Weights of a small GPT-style language model, trained from scratch on English Wikipedia.
Size: width 256, 4 heads of 64, vocabulary 2745.
Architecture: RMSNorm before each block, rotary positions, no biases in attention or MLP, untied embeddings, normalized queries and keys, capped logits.
Training: a variant of Adam for these matrices, 161M tokens, 9833 steps.
MLP neurons of a small language model. Each row is named by its layer, matrix (up: input weights) and neuron, and shows model dimensions 16-111. Each number is 128 + 32 x the weight over its row's rms, rounded and kept within 0 to 255. Numbers have three digits each.
Before each neuron's rows, "fires on" lists the tokens most often at its 100 highest values on Wikipedia text that the model never trained on; "fires after" lists the tokens most often just before its 100 highest values on Wikipedia text that the model never trained on.

fires on: "ut", "g", "ig", "ort", "ens"
fires after: " F", " f", " Me"
L5.up20:142119140137115127103146167112106120134101144135155103119061074133130134110113099132136103076108097194207107114110075122120097106106123124153143092084100074179127124159167125115133103098120102092108161122121131164137171111107153162107091154155127161150159204113119097144176128204159211189

fires on: ".", "y", "ost", "art", "enn", "ep"
fires after: " St", " B", " L", " R", " No", " Le"
L5.up14:185143160172108084112147153087109139141202132101118137190144081114088126145177147093137118081119118151155103102111132100190006112102132108090156107105113167149076092141145164121157116141161108108074112174139130060134144101115130166148117144137150152144148181129100111100140198148079150116

fires on: "r", "re", "or", "at", "l", "en"
fires after: " sp", " St", " W", " sc"
L5.up60:179157135150130084113129142117126090131104195149093179124091065128127134112109090106114116120160165128151120174129107055102098162194065044150173112130150151162076087132170134145128176150140092175101093192124074112088064162100076173140149132110144150169122125127112131090079154176139133187

fires on: "h", "ic", "osp", "y", "l", "ric"
fires after: " R", " sp", "R", " H", " W"
L5.up178:073121101152140177060087096126054116111138190161099147175178139117068144176115127123095140062141148177176140088144160057122109152107117086078135113092113147152072075099119156143097084166119108161113109186174167150102133101082174177125099119103139178127118113163066168132136092108107180150

fires on: "am", "om", "ist", "ig", "i"
fires after: " d", " D", " F", "D", " N"
L5.up409:137136064096148151114159144135097145072149113138190092079099116126133118176112096127103180123156123166114104123121141130117101134121102192167131154077111122168142122129110113068114162161121087102074101100068122120127077101146115132128103118083142120158196137130142152177089123136130084122

fires on: "en", "an", "ad", "ri", "le", "ry"
fires after: " r", " b", " B", " R", " s", "S"
L5.up25:180147151111122099173147155093110143129130108143113141135106072102116120155149169100147171147191133132150099085211191118124107162143086182131085180123119129114094076048167124125158156107141090169081144215116098159136101037130116105132144115126152142106155173077112143134070149071139130157

fires on: "h", ".", "ad", "ar", "eh", "S"
fires after: " v", " D", " O", " R", " T"
L5.up211:104063148115100114089172132121062112188126161138143138130164099103079140128140094079100172146158083166196056123135114121149066205121112154105155126111112067114169126073191120095067132144119131143133112126101145170070159103120154176137125108117113156117106140151094168130107186104099155163

fires on: "it", "if", "at", "id", "re"
fires after: " w", " W", " L", " Wh"
L5.up75:164186175098111107110155140129096104092082107055160137091122134122174139088105144174128131156105118165111106123123143116104083090131081146142129098078180163145069166126150104125174153185152155137127128245132101086163078136114141185141104112165222115151137142141148112117151143112095137098

fires on: " "
fires after: " on", " On", "On", " September", " March"
L5.up250:108147153114091142096116145135117110137153094127133078094132127068113175157096131101112094099138102123126156165150132131141082136158119131126077106167134098110137141164141164105169094181064105111104129198191162163108151189146176143158130114141122106169133205108096132132141143163164075155

fires on: "ri", "r", "of", "ill"
fires after: " f", " b", " F", " d", "ab"
L5.up257:148141160093099114104168155137091133141063126142120100110083152167167140174132135099070137112101157177120125115145143128109115156105108185107096174128219107143119119131141170080122120110138096141091150080085180133073069099137198156122146140085121142153124150138151162150148088128103168145

fires on: "r", "en", "b", "v", "d", "ev"
fires after: " F", " J", " S", " V", " Re", " R"
L5.up96:124132125093098118139132120134128119069156163140161106159135090129160089189170085128140136156185127186181124126158177137126094168110139142136079113131156103124152064123154177148106118154155107127083127184112109165147115125136110161119144149094078143141126147142086145107086159137124167131

fires on: "ur", "he", "and", "ob", "um"
fires after: " c", " C", " m", " h"
L5.up264:075153094074099136101193054169126151143101137110126121123096103097144155113094121095114136123111088198079184096140119153106124147127112170097044116084161098088137142147219167135134103174134083139126126089108122152074120106128098156074174143168211194125113101061053154149074105050130169195

fires on: "ad", "k", "ing", " in", "ow", "ock"
fires after: " Br", " kn", " s", " th", " br", "alk"
L5.up179:093090126178079120176137187120153151095133115118117156131121142135183143147159078144115159139178112155234134133120123123105108169149124149132154149102129128166165077150113119166099164113091117162097090143246103087132089081095115188109113177114109116121103179102151175089109148103132179106

fires on: "–", "-", "+"
fires after: "2", "3", "4", "6", "1", "0"
L5.up424:152194128048127179071120120097094111126138157190123112085185106119145178166102107100097104099191169192146095099215157071093164097123131154082091144135080081181145145088130177125100134163096071142062100187141167146115119107138115147160123127129094122203105158114127139151150109165141093137

fires on: "r", "v", "g", "l", "N", "ro"
fires after: " J", " Ar", " E", "Ar"
L5.up284:126127086087139121181089115209108117110075139113115107138169146124124109109127159096103129097174128178129142129110141120103084129114209125088150099152145128178189103174163078166136113129182151165114098165099124115119104167150139175135168137045131112188121097082050165124099155116111148108

fires on: "h", "ur", "ach", "ep", "2", "ro"
fires after: " G", "ass", " St", "ag", " ", "orn"
L5.up48:149053201182142114137070118108140140207174105133144076167087101105095168115103069113079123161208147152132097092161113115125112132103189132164175137139126066150131076121130116183109105101191069093069134136126121086160166103139168122107140126100119155144105160105168131139107141096116134128

fires on: "ur", "our", "in", "hem", "if"
fires after: " c", " C", " G", " g", "f", " s"
L5.up442:158139086118132185151155093175188152121127117127167096130085134125154146126188146107131157090129060193122156084098158105114109101117088192112129131097170147101169085077169063122100136173149112148147092147126092157130145131102124065153120095128131166135166162113165133131104092089081172132

fires on: "-", "b"
fires after: " Al", " al", " V", "Al"
L5.up359:133150127165115135139082124163101172201151154152168123160136102156150090139138155111102135157159156153176114162172166164201145150110157094091137123127172133174150130157212166118131109184141146138146126111110145177162143111121096128114198138103101200168166147130115150143057126179095138153

fires on: "it", "ro", "ol", "ry", "er", "et"
fires after: " ent", " dest", " D", "ic", " d"
L5.up367:126177152132160135186124153154123112110179097162180140123096111174101169139120102124142150181174082127159137089169131120151153166136135148110151167093099109128168147175083152120082154118090122165116155140069156154144097075082118151152121099174087153128113133119122140177154117121104155196

fires on: "ar", "an", "am", "ob", "per", "man"
fires after: " S", "ep", " m", "t", "S", " M"
L5.up393:081131097133113107155119115195079171103111135057150101127111104065178146158057057165168112162162187091140127097163107093098142211125151172126097121103164061070153106122143097164060152204115130134092128120099117200140123095130099127131109036161119133130099132139103176084125177148126119196

fires on: "ot", "av", "ect", "om", "ens"
fires after: " H", " m", " h", " tr", " M"
L5.up491:130117107127101080094169163092122182153116165128086135112174106129140123130121124105077132123091080178126068138165116134080105146147109172143094117086119132130128083158197121120181112126141113130066154123107114146072071168118136191193114135152142148125132160135065130114103141173116140181

fires on: "f", "et", "t", "ig", "in", "est"
fires after: " D", " At", " De", " d", "D", " Pr"
L5.up448:123131168150134129094121154134134146099118181086155154088149102131093135116130078135077139141159129124196148077164148148128148137117119112174166183101167149140149100147154117143138084141131071169095127128137086167185096121097179167188155138138104124155115165180089173097089139176078101108

fires on: "us", "ob", "od", "a", "ot"
fires after: " M", " m", " S"
L5.up497:085110106146094070166158154125103209167088197105100115113136122166106150152078138106165144118180112108135090122144093161061168095112090155134038107140147119170122128112139154104084159123087108098099121135176160160139038139167124183163204039123099112167188126134150150125098179110139168154

fires on: "y", "ot", "at", "ud"
fires after: " H", " h", " c", " C", "H", "h"
L5.up299:103140141113123059121165146141107152155082173118116141154129144088129157089131135093127089065121093156095150090119181114160100087127090085135069137025155112169093135179138144130092120171090104105121095148208158145148107163078094156169174072163129128140130135103144159145144163179126114147

fires on: "it", "ar", "er", "est", "iv"
fires after: " D", " m", " M", " d", " n"
L5.up52:159106118115124094115132166150103088107085141137115129116105053098127132136093135124115174206150134101129106079144157144125136135091125165092120171152130106104132160115113140145140140113101114208092139096070114127112107044140044154129134058109111221072080147127071096130187138093118144149

fires on: "ech", "ath", "th", "ect", "it", "eh"
fires after: " v", " m", " J", " V", "m", " Ar"
L5.up231:079091160112107140164106107139151132139091164100144173075121163140130162121158084138180090142070091110110094183139152112141103172119120156110112184162176121146128121118198142104174091166137144113076159085142116181153128118101115154153122142116105208135122168113055137114102128093125177127

fires on: " ", "an", " Rob", "d", "ap"
fires after: "\n", " R", "y", " Ab", "  "
L5.up303:123191100075118141140136135095125174056114098088100163116156099128171079173098090168157086074151143136126155124109177167146133129071124128128114137107140126136104104111121159153134155163143146102150154139175175132179102160165132187138128138107097121113126159131148159089083184085093144144

fires on: "ro", "e", "urch", "ou", "el"
fires after: " p", " c", " f", " d", " imp", " P"
L5.up158:062115163113100146074178114120116115148075146166144091128075101137118096139135061116109143125147115153123106108123113173115142090171095116126169144060166087169141149144109097175093193188165119155118110107139115113138119124080144127134081163161136161174154143121122109151121155127061172174

fires on: "l", "il", "enn", " |", "ur", "ose"
fires after: " P", " p", " cl", "p", " dep", "P"
L5.up490:160117140096141107076153088133063083177162130123071143158091134133151110147081112163104143097171096181201115147088166073101095117158119113139146130098157140110134109131125162171087092154153124137109119112170111159160122122125087164171094137175067173141101112085128130147089109035132163132

fires on: "ah", "a", "and", "at", "y", " in"
fires after: " K", " B", " Ch", " M"
L5.up186:104087146096120088123103074163091166137068131082160144178125132117121131160124133139146141123153082104103082063115109067070131147115116134105062085184144123176103141102121117142188112165146124133136152141153168122099096102156113166076112105106138197144123155150140152127162170151174131160

fires on: "y", "est", "ot", "t", "ar"
fires after: " w", " h", " H", "H", "w", " L"
L5.up492:086186121070104134118142143132077090176097144023179155120148108117158109105153141133121119117147105163109077074165172123162071144170088115121080157084093152155078051116151098100136113129105138206077143121132134111086142098109119190163109110101167124140110133053063096108125112094083145108

fires on: "et", "ou", "st", "ow", "att", "un"
fires after: " d", " D", " B", "D"
L5.up176:129080142123147101066177146153165141147111137140149105129170092113113171124139105120069127126098120110181084111099134166060163112135093134093112110135128114191131142131148128155076141161157099149056158156095120193108049092060128079174092107093120129122134125098137136117086105109115123128

fires on: ".", "ig", "at", "ic", "A", " rem"
fires after: " N", " U", " n", " F", " No", " T"
L5.up2:141138112130085114141134104122120159129180139097122128099057120147066163084136123113152128122111132165153125109146076079189103087084069103113148122105130018154105142070164117099070146157087121119081143180140145180163122136207121086160107082136098167131183168204155149125108140201120087139

fires on: "ath", "ill", "ob", "un", ","
fires after: "m", " m", " b", " g", "ounc"
L5.up212:124114169138121087106131129171093149140044163049128102104136101120130142209176166106118151104121131142165100096132122131084138111130151164071047102153135133149090114113116099127104136095134138105108114184131120135095095084136096055115107100107132203144112133106113138174115102077121188200

fires on: "B", "ri", "re", "i", "u"
fires after: " F", " f", " IS", "N", "ab"
L5.up85:176178167129178149115096224162145168072126127131117078116065114128122122139162066105167171107147090167155147123120123131108133168101096152117134092173100093096094151105135146143099131142135145120113067093130115091103137113162119045098091108114185117107163192097182145199185091134133111174

fires on: "d", "or", "ard", "ot", "ic", "y"
fires after: " h", "y", " H", " s", " m", "hy"
L5.up140:153119116101129134108163131109090149149069117117120122141103124082109104132115083058127169156125124151090065113138174067161135117074092120126051120093170112125135055155143115112148127131141096173088061233219101126130126140097085191112109085109121166152139136133103059126156103120149131156

fires on: "uc", "as", "ort", "int", "iz", "ar"
fires after: " N", " n", " F", " O", " V", " d"
L5.up317:088128117131105092175086133148115141104092141135174130124120129118102135172161081158156160073135084190150147081117099169192120124074107138121148162095171078136097097126156151131078126140129089087103109098090101170111132128152170135192134149105162134134096142126105121115102142169095208106

fires on: "ar", "ri", "ie", "re", "en", "al"
fires after: " S", " st", " s", " bel", " Sup", "S"
L5.up455:175149115054167084171118176166093118101101151100168158073147063106158159105135094091095147139190058114152108169170183108099151161129113162109089165115178110109132071122129058078124144120145126149100099155144089135118106122126109144129126123125092127158116139137144160090124113154117178173

fires on: "on", "z", " wh", "anc", "ons", "ol"
fires after: " f", " resp", " fin", "ene", "ro", " fre"
L5.up365:110143174120047144101164206107130183133192171129121077121091140170128161087096086150146128078120145148161149094161104096121086115105132104127145113098132162114111154105121130140104169109148090092099107111137144094083126147136133141137123139111099115110110117131132130183178167173154164135

fires on: "0", " ch", "h", "hem", " Ch", "y"
fires after: " ", " c", " G", "-"
L5.up248:135093146076092124162143108138085167172127138104159186154180168120128164135167106112112104120127126088106186104183165151101118140132150132180127084100135150153097143116086120180136117105143087111163151122138147074090130045122183142132143103108156174119166135085157122136116226106131130171

fires on: "ent", "em", "anc", "amb", "y", "err"
fires after: " T", " t", " v", " V", " G", " C"
L5.up33:089097199107083177111165144116133099127090114127150116130129099105105128119136128159129097090126175184142134131091113126178119126124079136139089126038115174127123075087169152128140115123143118098132158163117198148140137156074131173157112082128116175124147145144158143130119168143109163136

fires on: "ter", "ir", "u", "ign", "is", "le"
fires after: " S", "S", " s", " En", " th"
L5.up328:128134179153109118152079122160126093168142128126186097106158101121214140132124114138123159156211108149118144157126137097161144178171105188080071091161128072110145037134163172053168150159108132172121081159129084132094161098085167103172078119111142123150106140134196126082123087161147088160

fires on: "N", "|", ":", "x", "j"
fires after: "\n", "″", "°", " pro", " appro"
L5.up135:137120171119087079107160098113146122191170194150184070129167066234081143180101192143151126102178139135170114115119149121146118103180106088130065144115148150159115104124118161134160161096089119158126141132161092074073151146123127118160133162135109110185109114142114111145152156081128080110

fires on: " |", "1", "le", "2", "al"
fires after: " ", " s", " (", " c"
L5.up431:088124111113105128145167143101105135178084177148121191138119101110122140119134081132100132143152075146151112112150123153165128176185104169140114150091124125100168074130186110127126129150113117166173168169111091088084128108080152164169128045127127143154057132173185084179099122085123152154

fires on: "od", "ob", "ech", "ar", "ust", "ad"
fires after: " m", " M", "m", "M"
L5.up347:109093124155085086100142114135101142150084195097092147094076080125131155129060198096130160157126149108166079128122125116113117116136076122118030151180163100131064065111158087124142184099075108088078097149086150119068093093190117103097106089111134185164076089143147081116163120108152194146

fires on: "ort", "at", "re", "ollow", "ut"
fires after: " f", " F", " ag", " adv"
L5.up199:171143210140093149117160122132136166121075126082165122102065115142120188124105103155133150110135093184170150163094110115168091115117145111153153120141116099191166103131161066169092146111155147058109120134108101159109092120124119147081111094120132181118163107145134133136121086126142134168

fires on: "ut", "ou", "ens", "est", "ire", "ig"
fires after: " d", " D", " f", " F", "D"
L5.up22:186087084129140105078180172134112134128098141126150120126128081134070132122108142070103190126119106119181111153170135139074098167085107110121140156117125078122126142138160117073086096133132089142096156146092098111143108048060156161081067121109143140138201064158126139157128102132091141155

fires on: "l", "er", "om", "en"
fires after: " K", " R", " H", "unn"
L5.up5:198190084142098117180088109129066122085073136085106125079184114134078151162181162144113128136091175146141086100084115094128076135102144152084120129131149123174039170110205142148136115091125139133133152146103105084076070119155098161183130056114137156112111119166056130138165173171136182135

fires on: "os", "et", "oc", "p", "ort", "-"
fires after: " f", " opp", " comp", " D", "p", " dep"
L5.up294:134116155168113179066170158127151146075106148142140101130114128142073147120155158120093141105153152138162118087117111106142130157135068096137111149114135151156113108135137155074109135106113151127116140141111082161097085097062147124179117131100097178144107120171156102116140089088119063133

fires on: "h", "ik", "us", "-", "w", "ous"
fires after: " R", " M", " K", "R", " P", " T"
L5.up122:077164122169113130146093098095070084089072149176130144152098141099122088137093134124098141168156073151146068094145088086166095183177117140127185157061112172150116128090160109135118081105154042136091109135142178171099054133146132117150130064111106169155112170156080159201099137082067149135

fires on: "en", "/", "et", "here"
fires after: " g", " s", "/", "W", "w", "G"
L5.up475:160092137151111109072151161132091153094124167098158106146162091134125150092152145127086102118138155162154029091114138074105128121129089115158102178145160068148083109134154123033152076162155098128115094109123070076185091057135114152143094092078111116119164109095086133173144130164083128131

fires on: "h", " th", "ah", "at", ".", "att"
fires after: " B", " St", " O", "W", " R", "w"
L5.up482:144129162075134075092075117134133136170182146166126144191171090132117166131140165105120098095190142152125153142115166130140057165123118136098182147115123104162140139121166128134099069190134101118079134119168180148144121060113149148126163120099151164177176142075108154177116231108094136141

fires on: "et", "er", "or", "ow", "ob"
fires after: " D", " C", "D", " B", "nd"
L5.up137:161085116144110120142162142184168179139090130107130167123144104146180136121088114144107151155164146142150098131099100166078145116059171169112096133102176120060129098158180153184123134155177102138152108138108104097123060078204057107116109069131136219149098147110106109118053183149101122122

fires on: "and", "ust", "orn", "y", "os"
fires after: " C", " c", " R", " gr", " Br", " r"
L5.up61:122088191142153113122122119159160109105180164140127115156155088123172094112151119171144167062127113122099110086109147153134102084125115103108069100097101110148097073162143128123174117170068052138058051149087168138110122137050092156163157124116194103135112150105137128090162106133138156166

fires on: "h", "c", ".", " |", "ew"
fires after: " St", "W", " G", "w", " R", " L"
L5.up152:170157209106157120076125151110115104151158099118156155168171091116098130128122080110069154041184114143144159145076201089143074172112153137165139112113181155166113133104104124145083100138181066141121155154129106139113135121111152157162100139107130168184144179115088127132204207067152165145

fires on: "oc", "ran", "mer", "u", "end", "r"
fires after: " f", " d", " com", " comp", " dep"
L5.up182:148100147144095114071157171154130103124109154154155043078115173194161183185071101149140067156137126184146144098135139114111138112151134135149142176113155107168117093103177140114102170130120107114094153097078115155109098159123134119125119108116164125147101095116121066164171121144160054178

fires on: "um", "er", "us", "e", "at", "em"
fires after: " s", " S", "S", " def", "s"
L5.up175:127151139184100159144195140123097115111152182107108161103136122133125145138165137206147167143129137147154098161136096091124127108129046115125065155075138083111130116111170132073062127172109146160146156199135099081098157110115154127118112130138116139151129137076151149126129166160167117164

fires on: "a", "e", "ar", "on", "ia"
fires after: " S", " J", " D", "R", " Y", " Z"
L5.up506:110189139089158106163114116121135111132165144155133108155096136111170131158075128118111092097126132111160101123095161145128168161118110138165033137081134074108135106105135121078131139151098103219114105144133099116127107095150089158151092088120108086119131144143087120157084157085121099090

fires on: ".", "im"
fires after: "C", " U", " T", " K", "T", "P"
L5.up128:166113158139110076138083104132110118146083130140105099130149160148110126112131123082104163142094125173120097162119138110081148164121098171148108106068150138213137119058154138125094118138075104172160141198114176186177124133187110094160133084156091171110183147151121143131163139111081172165

fires on: "h", "w", "a", "an", "y", "us"
fires after: " R", "R", " J", " v"
L5.up78:110148127159155105138129116165111150103123135129119133164183105141075108155164147106113101083132080150173155127089136156063096179099156188074113158053109090142150112114143152172136119145151104143099091150127172115145089098099085173141170140087088111158162141111092174185058149151077182097

fires on: "l", "m", "I", "s", "b"
fires after: " I", "I", " Ar", "O", " E", " U"
L5.up76:066170104109097101127095145145173121113095173082132109086124124084100101186089123061112108180149100142106083120126110156156107172049135117112063114140120130156141139105128134143112122128126136164096120198115173188139062152126135155182103048097143153134154174135085122204129148126125110141

fires on: "ar", "u", "g", "a", "ic", "uc"
fires after: " N", " n", " c", " o", " Pr"
L5.up74:058070109151102109147114144145080099049097122117126100153073120158135102138169098106101099103122122182160115094145130161116126153110132149124160187114129071081190106152180088135101149086133117177045092144166104127103135142138133143140118060052116102147145162173095109157116103051078183139

fires on: "or", "y", "ey", "ork"
fires after: " W", " R", " H", " K", " St", " M"
L5.up172:165125152139114111109071152150160134079101195134124120130159124119174161156130149060140177175150145088123063071095161121050112150100066082140130131088138157141083165142213111126113113113089061174111096157143137159088083130145102169133181066140124110167115149166131150132105134169137110165

fires on: "ic", "ust", "y", "A", "ter", "z"
fires after: " R", " S", " s", "u", "S", " H"
L5.up272:146138142126065117122087108112062110074124135128138089115174112087089115161127088138155151077138111179148089089148116126146090139102066183071086067089123109118094095153111095126100119147096098138107105169143141140098126073140154194175130128113169124115163105112104151124165143137138133141

fires on: "y", "ar", "ag", "em"
fires after: " c", " C", "c", " h", "oc"
L5.up406:084072144075137111116146138133135174205157156154157155194078078122115105111097110167157123047130151140104140111160112122142137146140124141193057164103144131107125083101144100114099143134131114179103064146139146142108156123088143145140149125132075158117098105164084132146165131143082098153

fires on: "u", "om", "in", "im", "ur", "yn"
fires after: " S", " H", " s", "S", " We", " h"
L5.up228:131103094127138112114141108117127109160122180103119103069147107141179121117132127063117092084139106188170173107149135098157095171156043128146101121116198142124192101121139149101151080186165123165104128174145128127110118129134143090172150110108140115092143145169140121109166130091099150138

fires on: "he", "ou", "et", "es", "i"
fires after: " d", " D", " c", "D", " ", "d"
L5.up44:103089167075099122071183120124058173130147149123174099127162033101118150124119122156105138057131079110143107147151116120121116150108116196142098186102155105123127150156168136130108124208178089148103108110170086105103083092082100111127120133144233098146163154103098160118064151070115133131

fires on: "il", ".", "ad", "im", "u", "g"
fires after: " H", " C", " G", " O", " Ar"
L5.up437:160122152105128149146111100178082164150093155098132112111146126149103122125122130096079168071076049163131128111091148165180137168086137104103069192123221094153163108144171163157108165169095117133116128138111171162130120137119084125151129099095109122146141151117191126127095120127080167119

fires on: "ut", "il", "ur", "ear", "orm", "uc"
fires after: " P", " p", " f", " F", " D", " v"
L5.up93:084084094120147111102164103067066128134131109105083103108106121108139138129106092083105155144139091144144115156125136107108122112157119118081124106059128120179175172131154142131056095141153089098101088117142098146210076130094141111146101141132086164120130077133155136164073137134106197129

fires on: "g", " Th", "t", "j", "ect", "al"
fires after: ".", " ob", "ome", " resp", " ne", "ap"
L5.up163:096120198085143110156127138126129187148157175163125138132138095158087125113095104099059108117168080123125133107136103125145114154102105177063109145127128083153134141176188094063078145102107120143140116118186122133103151151088113100143192093141132112177210078164114125121081131134145128217

fires on: "am", "e", "ro", "ed", "all"
fires after: " f", " St", " F", " b", "ri"
L5.up445:135161177125107056164174112137076113086119118081185127109118116122166163157152135101150147118083093119149156074139165116164091151096110109119161164130144111131147117072164089131098118108168126123121121092090091107069116103077132204139088151158113132109177061155090145142123140161101182109

fires on: "i", "h", "ed", "a", "at", "ou"
fires after: " d", " D", " ", " S", "S", " s"
L5.up331:039124179135093089184185117110134100168126148180116168148153097140163122159135105111118113118181122158183142153125136152194124167105122144176106130154148071108144045141125103109137108176157111206080141142159111131145134103096129121156130100081161112145161149112112147106103190137160089155

fires on: " Th", " I", " did", "al", " As", "ively"
fires after: ".", "ve", " he", "ect", "\n\n", " resp"
L5.up183:095117138099035137202131175167123097120150128134178150157179105122072167161150167141136185153156156117183107185183187110150121148097109101086113146137100117092168158177175111097088111146135123126128139109142125115095102125111120126145122164110127135153177128093111061148114176153175152207

fires on: "ant", "ust", "am", " the", "ear"
fires after: " c", " C", " at", " pl", "c"
L5.up247:147138143104141139133120147139167139149092102104122118162145127102125210139147128089130117149102182117105146086113191107148120102124033132152135171128175111182095120171112153132070131174115100148125127129190163168136079146108143111106181076134152168076189168162192143088119120152075087169

fires on: "l", "i", "w", "g", "ro", "u"
fires after: " G", " C", " Ar", " V", "Ar"
L5.up279:153087179175105147084115093157121132177039141139143059149135150123138106188110155159100118087131079153139130119111152042114132109098145221130128143144196111146207083115114182113158123147168119130063062133116173139062112100090145151139106119083104151147096134111126159112145130128111123118